MLP neurons of a small language model. Each row is named by its layer, matrix (down: output weights) and neuron, and shows model dimensions 288-383. Each number is 128 + 24 x the weight over its row's rms, rounded and kept within 0 to 255. A neuron's up and down rows have the sign that makes its largest values positive.
A block is one neuron, or neurons of one layer that tend to fire together. After each block is what it responds to, as a language model described it from the Wikipedia text at the highest values.

L9.down22 [132 118 100 136 105 198 141 189 127 149 138 155 152 151 142 136 141 125 131 109 119 144 162 153 115 125 128 156 150 148 122 102  93 126 147 148 142 126 117 124 121 151 119  87 160  81 143 106 109 110 100 170 116 106 117  99 132  91 128 134 144 153 149 156 135 105 150 154 117 128  90 127 110 158 134  83 122 108 146 116  92 112 144 143 137 146 147 158 112 118 113 143 123 103  97 119]
L9.down253 [114 122 102 112 133 131  54 135 145 138 123 166 124 141 180 104 114 116 129 137 173 118 141 123 126 145 108 138 174 148 148 140  89 172 112 120 110 112 112 120 122 133 161  97 174  84 100 126 156 105 143 179 149 117 156 128 152 165 122 140  82 125 136 134 150  95 129 156 113  91 148 111 147 136 143 122 109 114  84 144 125 120 142 152 118 108 125 150 111 122 132 126 126 136 117 179]
L9.down365 [123 147 134  90 115 136 113 146 127 195 139 107 112  88 148  71 135 138 128 106 132  96  98 109 143 158 124 121 130 146 138 153 117 114  86  91 113 135 106 154  87 163  92 156 131 112 122 122  92 129 175 130 135 160 145 156 113 109  92 118 151 101 132  88 105 105  90 154  82 141 107 127 137 139 137 124 112  78 113 149 123 131 130 103 123 133 129 109 140  84 124 145 128 171 128 130]
L9.down601 [115 121 114 123 182 149 119 156  95 140 127 134 101 122 125  89 150 118 112 118 120 119 116  75 126 119 127 137 145 120 167 157 123 138 125 112 110 118  91 141 135 171 107 145 111 106 155 125 116 138 138 126 124 112 105 105 109 207  93 146 140 117 119 122 147 124 143 132  75 117 116 157  83 181  88 105 119 137 140  97 137 154 108 139 150 129 163 103 141 120 166 137  80 119 114 112]
Final word pieces that complete nouns for institutions, offices and places, such as the -ty of university, the -il of council, the -ry of ministry, and the -man of chairman.

L12.down230 [139  96 136  81 156 157 127 138 117 124 129 188 174 133 125 169 104 158 142 136 112 154 110 136  75 108 158  94 141 123 172 145 153 122 141 139 133 106 118 108 135 112 149 118 109 133 113 134 138 101 128 105 110 137 119 105 162 118 143 119 137 147 123 138 121 184  93 164 133 100 136 100 136 149 128 113 117 110 148 154 125 128 167 118 137 111 149 144  93 140 143 161 129 105 124 135]
L12.down368 [155 104 132 105 107 107 156 104 116 115  99 129 125 108 122 141 108 109 110 161  77 112 127 156 151 108  61 139 130 161 131 154 133 100 160 131  98 123 145 111 127 150 107  97 183 138 129  75 142 111 126  98 143 139 118 120  82  79 125 130  89 155 100 117 117 138 125  70 115 150 124 134 131 134 156 158 123 151 118 136 102  83 138 127 124 107  83 111  94 149 159 103 160 154 180  97]
Adverbs and negations between a subject or modal (can, should, will, did) and its verb, e.g. also, not, only, generally, and word-ending pieces like -ly.

L10.down8 [110 149 133 119 159 130 149  84 130 114 114 107 133 137  98 154 153 100 119 159 102 175 111 123 134 169  99 158 128 157 125 155 141 152  95 122 132 110 108 149  98 175 122 122 144  73 180 165  87 135 185 195  91 163 125 129 163 110 108  56 125 103 139 158 154 111 111 101 131 121 122 115 160 170 146 110 127 102 145 112  89 126 101 112  99 131  93 114 121 118 106 122  91 157 122 134]
L10.down59 [108 172 159 104 141  97 125 124 116 129 159 113 124 103 150 113 145 124 141 127 132  99  79 118 137 104  68  92 147 117 103 160 111 125 128 119 159 134  97 110 132 111 162  98 147  89 118 119 134 114 144 148 159 121 149 128 186 113 151 156 126 121 143 141 120  97 156 161 177 110 138 122 124 159 150  77 134 102 162  96  87 155 129 118 141 157 142 111 101 131 112 103  94 147 132 188]
L10.down188 [117 127  96 169 103 148 143 107  87 150 146 127 133 101 112 166 138 133 139 113 146 172 133 123 118 157 141 116 105 120 120 150 111 152 109 153 128 139 142 114 110 111 100 152  89 135 120 131 137 112 118 129 130 135 114 126 163  98 146 105 138 130 117 120 127 111 145 111 116 120 135 190 161 102 119 183  97  96 143 136 145 135 101 124 174 139 129 159 136 107 108 108 150 151 114 159]
L10.down380 [116 114 122  79 126 120 101 133 111 136 106 144 147 128 132  93 157 135 111  97 130 140 128 126 112 128 176  76 103 157 169 156  96 129 130 141 129 113 141  98 101 172 111 174 104 116 123 124  75 100 115 175 142 163 106 113 134 105 145 129  89 102 134 144 107 123 116 100 109 101  95 147 116 136 143 128 131 118 141 152 107  88 136 109 115 130 108 129 126 105 155  92  94 113  78  98]
L10.down478 [ 84 115 101 142  69 148 119 122 110 150 122 138 137 139 107 149 157 122 144 116 107  88 154 116  92 136 150 159 156 151 147 137 134 118 117  98 117  83  92 134 128 103 129 140 148 135 175 190 125 156 136 164 111 137 125 161 167 149 100 146 132 132 162 153 100 101 120 181 124 129 151 142 127 135 134  98 122  70 147 130 141 112 110 100 128 130 164 156 122 100 130 132  90 123  96 137]
L10.down563 [119  96 130  94 121 132 115 136 149 177 118 126 158 116 109 122 124 133 105 135  77 168 152  93 123 145 127 142 132 139 148  99 103 112 130 114 154 120 119 113 101 120 111 143 128 104 105 143 122  96 114 196 121 130 102 164 107 143 118 140 144  93 112 119 123 102  73 125 108 135 137 130 119 135 153 103  91 123 152  67 148 151  74 120  87 156  87 145 123  87 155 144 146 128 157 145]
L10.down859 [142 154 142 135 125 126 111 110 124 150 182 129 161 120 169 151 116 163 172 121 114 102 144 110 125 103 158 148 143 109 131 148 155 119 117 115 136  87 112 122  99 155 144 128 130 145 152  98 110 106 154 117 110 110 140 166 142 163 131 156 154 132 116 150  97 104 163 154 109 129 130 133 155 131 129 118 161 101 164 122 123 134 131 104  95 118 113 167 107 118 107  99 170 126 115 156]
L10.down862 [140 156 125 112  92 112 104 168 134 164 114 110 169 108 174 138 130 136 105 128 130 111 141 165 133 130 123  93 158 130 109 123  64 119 116 106 120 147 102 133 112 122 143 155 139  87 140  88 101 123 163 163 137 153 151 146 143 158 119 137 174 129 109 100 104  94  85 135 116  82 126 190 124 140 145 132  99  70 151 166 147 115 176 149 128 124  96 161 143 121 124 148 136 153 134 129]
Final word-piece completing nouns for performance venues and media, such as studi-o, theat-re, tele-vision, st-age, radi-o, festiv-al.

L10.down15 [ 98 159 102 142 159 116 114 134  69  97  74 143 149 107 131  94 141 138 116 153 144  94 126 101 138 139 115 122 108 107 101 117 131 153  84 152 138 148 122 144  97 125 126 132 131 181 111 133 126 106 116  82 135 126 109 137  90 134 113 122 133 165 111  82 139 141 116  69 148 101 151 129 157 119 130 109 151 150 118 115  87 100  99  93 157 141 136 104 136 123 107 125 149 145 100 121]
L10.down25 [109 135 154 114 159  84 143 121 106 129 121 112 117  68 147 156 123  92 173 130 168 134 155 136 142 108 136 102 118 120  92 164 133 100 118 152 158 139 120 140 117 108 151 165 140 125 158 135 172 114 134  98 152 111 110 114 151 152 149 136 159 145 154 179 128 133 133 133 177 141 131 151 123  97 104 135 123  98 148 154 148 130 129 132 155 115 106 105 166 117 135 142 143 111 144 118]
L10.down110 [107  85  86 110 135  85  90 167 131 175 136 124 116 159 106 137 105 119 127 112 145 108  83 119  98 120 106 184 145 124  84 113 151 136 120 121 128 145 133 119 105 131  93  75 121 164 113  97 119  91 119 124 131 132 113  98  66  97 106 162 128 170 158 110 140 138 134 125 111 136 149 132 137 128  99 115  82 137 121 127 113 163 150 121 160 124 169 145  70 120 119 181 124 141 126 119]
L10.down143 [144 121 142  77 164 154 159 156 100 173 158 150 144 141 179 112 136 125 129  96 162 124 132 116 144 144 133 113 110 121 145 125 122 125 128 115 115  86  83 123 149  94 140 137 163 147 121 124 119 102 118 119  79 109 106 162 147 124  84 126  97 157 157 126 170 134 108 115 126 101 153 135 143 103 160 104 102  76 139 139 131  97 121 104 135 152 140 121 129 109 141 160 145  96  86 103]
L10.down207 [138  75 104 127 157 161  79 108  70 167 103 147 129 168 113 103 140 153 159 128 118  95 142 116 122 134 148 117 115 139 147 151  71 113  76 128 113  91 140 148 109 135 133 128 168 160 126 132 124 128 129 121  89 189 129 127 160 112  89 149 149 144 144 127 165  95 156 141 132  98 108 134 103 122 114 152 136 162 138 104 137 138 142 117 118 113 113  90  98 135 116 112 101 148 153 128]
L10.down355 [139  85 189 117 160 134 109 107 129 110  91 117 114 125 134 135 162 143 150 183  72 136 129 120 130 101 136 190 102 148  80 153 112 119 118 112  99  96 102 111 117 105 132 149 151 124 172 117 118 116 129 134 154 156 101 143 133 100 114 140 107 134 121 128 169 117 101 137 155 119  83 161 128  93 124 109 142 122 142 128 152  82 124 131 156 127 151 125 128  95 131 141 140 130  81 135]
L10.down369 [135 119 118 132 111 175 118 114 153 132 109 139 123 126 152 161 157 141 103 125 106 139 145 133 112 149 140 136 132 153 132 156 126 140  89 146 146 118 137 131 121  92 131 159 128 150 164 112 115 110 126 110 139 148 102 143 115  85  98 112 147 120 151 169 115  78  90 151 101 126 167 122 122 114 159 115 131 118 150 173  74 110 152 124 169 121 136 152 131  94 141 165 123 172 136 138]
L10.down872 [127 123 101 156 130 167  96 111 105  42 140  99 148 144 140 131 113 146 156 134 121 118 140 155 148 115  66 104 147 111 121 129 101 141 139 117 181 149 163 141 121 165 127 144 154 141 116 154 149 149 143 139 145 142 112 134 194 164 142 131  77  91 143 106 159  90 106 118 187  95 125 164 119 132 122 127 125 118 152 165 167 139 139 100 154 117 141 112 146 110 162 122 107 116 155 117]
Negation tokens right after an auxiliary verb, like not after did or is, t in can't or didn't, ot in cannot; also to after threatened or forced.

L9.down48 [149 114 150 131 127 145 109 151 125 134  73 123 125 169 118 152 104 128 135 104 131 157 106 155 170 145 135 100 149 139 121 109 103 156 116 111 105 167 151 134 139 168  65 122 142 130 141 158 141 135 154 125 121 167 158 140 153 159 133 107 122 134 153 139 104 168  74 152 126 154  56 143 140 158 159 107 103 140 139 115 123  75 100 140 157 110 101 135  86 129  92 139 147 112 185  59]
L9.down247 [107 142 144 145 139 139 107 126  99 113 115 117 115 146 157  95 113 123 185 119 136 120 152 126 147 126 167 144 169 110 131 176 118 142 138 117 146 105 118 159 127 135 125 102 120 130 162 158 124 137 143 103 129 149 109 170 148 134 152 139 128 173 116 126 108 119 126 139 128 117  63 111  84  70 127 119  98  97 162 139 113 137  96 162 154 118 175 143 107  98 132 142 152 152 115 114]
L9.down619 [110 109 107 144 129 119  83 150 101 127 101 141 125 122 158 127 112 115 122 125 155 101  92 157 137 144 135 123 149 156 102 108 131 177 134 146 101 119 108 113  82 114 117 155 137 141 143 169 134  65 161 116 133 185 108 186 134 106 107 147 136 151 149 103 152 117  63 129 161 118 164 146 128 110 131  93 170 123 130 123  76 114 119  93 136 116 130 162 150 126 106 139 142 106  92 127]
L9.down966 [ 92 121 129 125 137 170 114 119 127  74 132 128  91 134 146 109 132 150 142 184 176 133  98 124 136 144 133 104 126 114 140 159 115 137 104 121 168  92 135 119  93 136 166 110 119 125 121 149 128 124 106 128 113 144 124 178 131 127 138  96  90 128 146 118 127 111 117 139 150 131 136 134 183 121 118 114 139 178 150  99 104  99 146 133 103  86 125 141 122 124 131 125 155 153  90 120]
Words that introduce a coming verb: mostly infinitive to after verbs (failed to, designed to, tend to), also modals and 'll (would, can, we'll).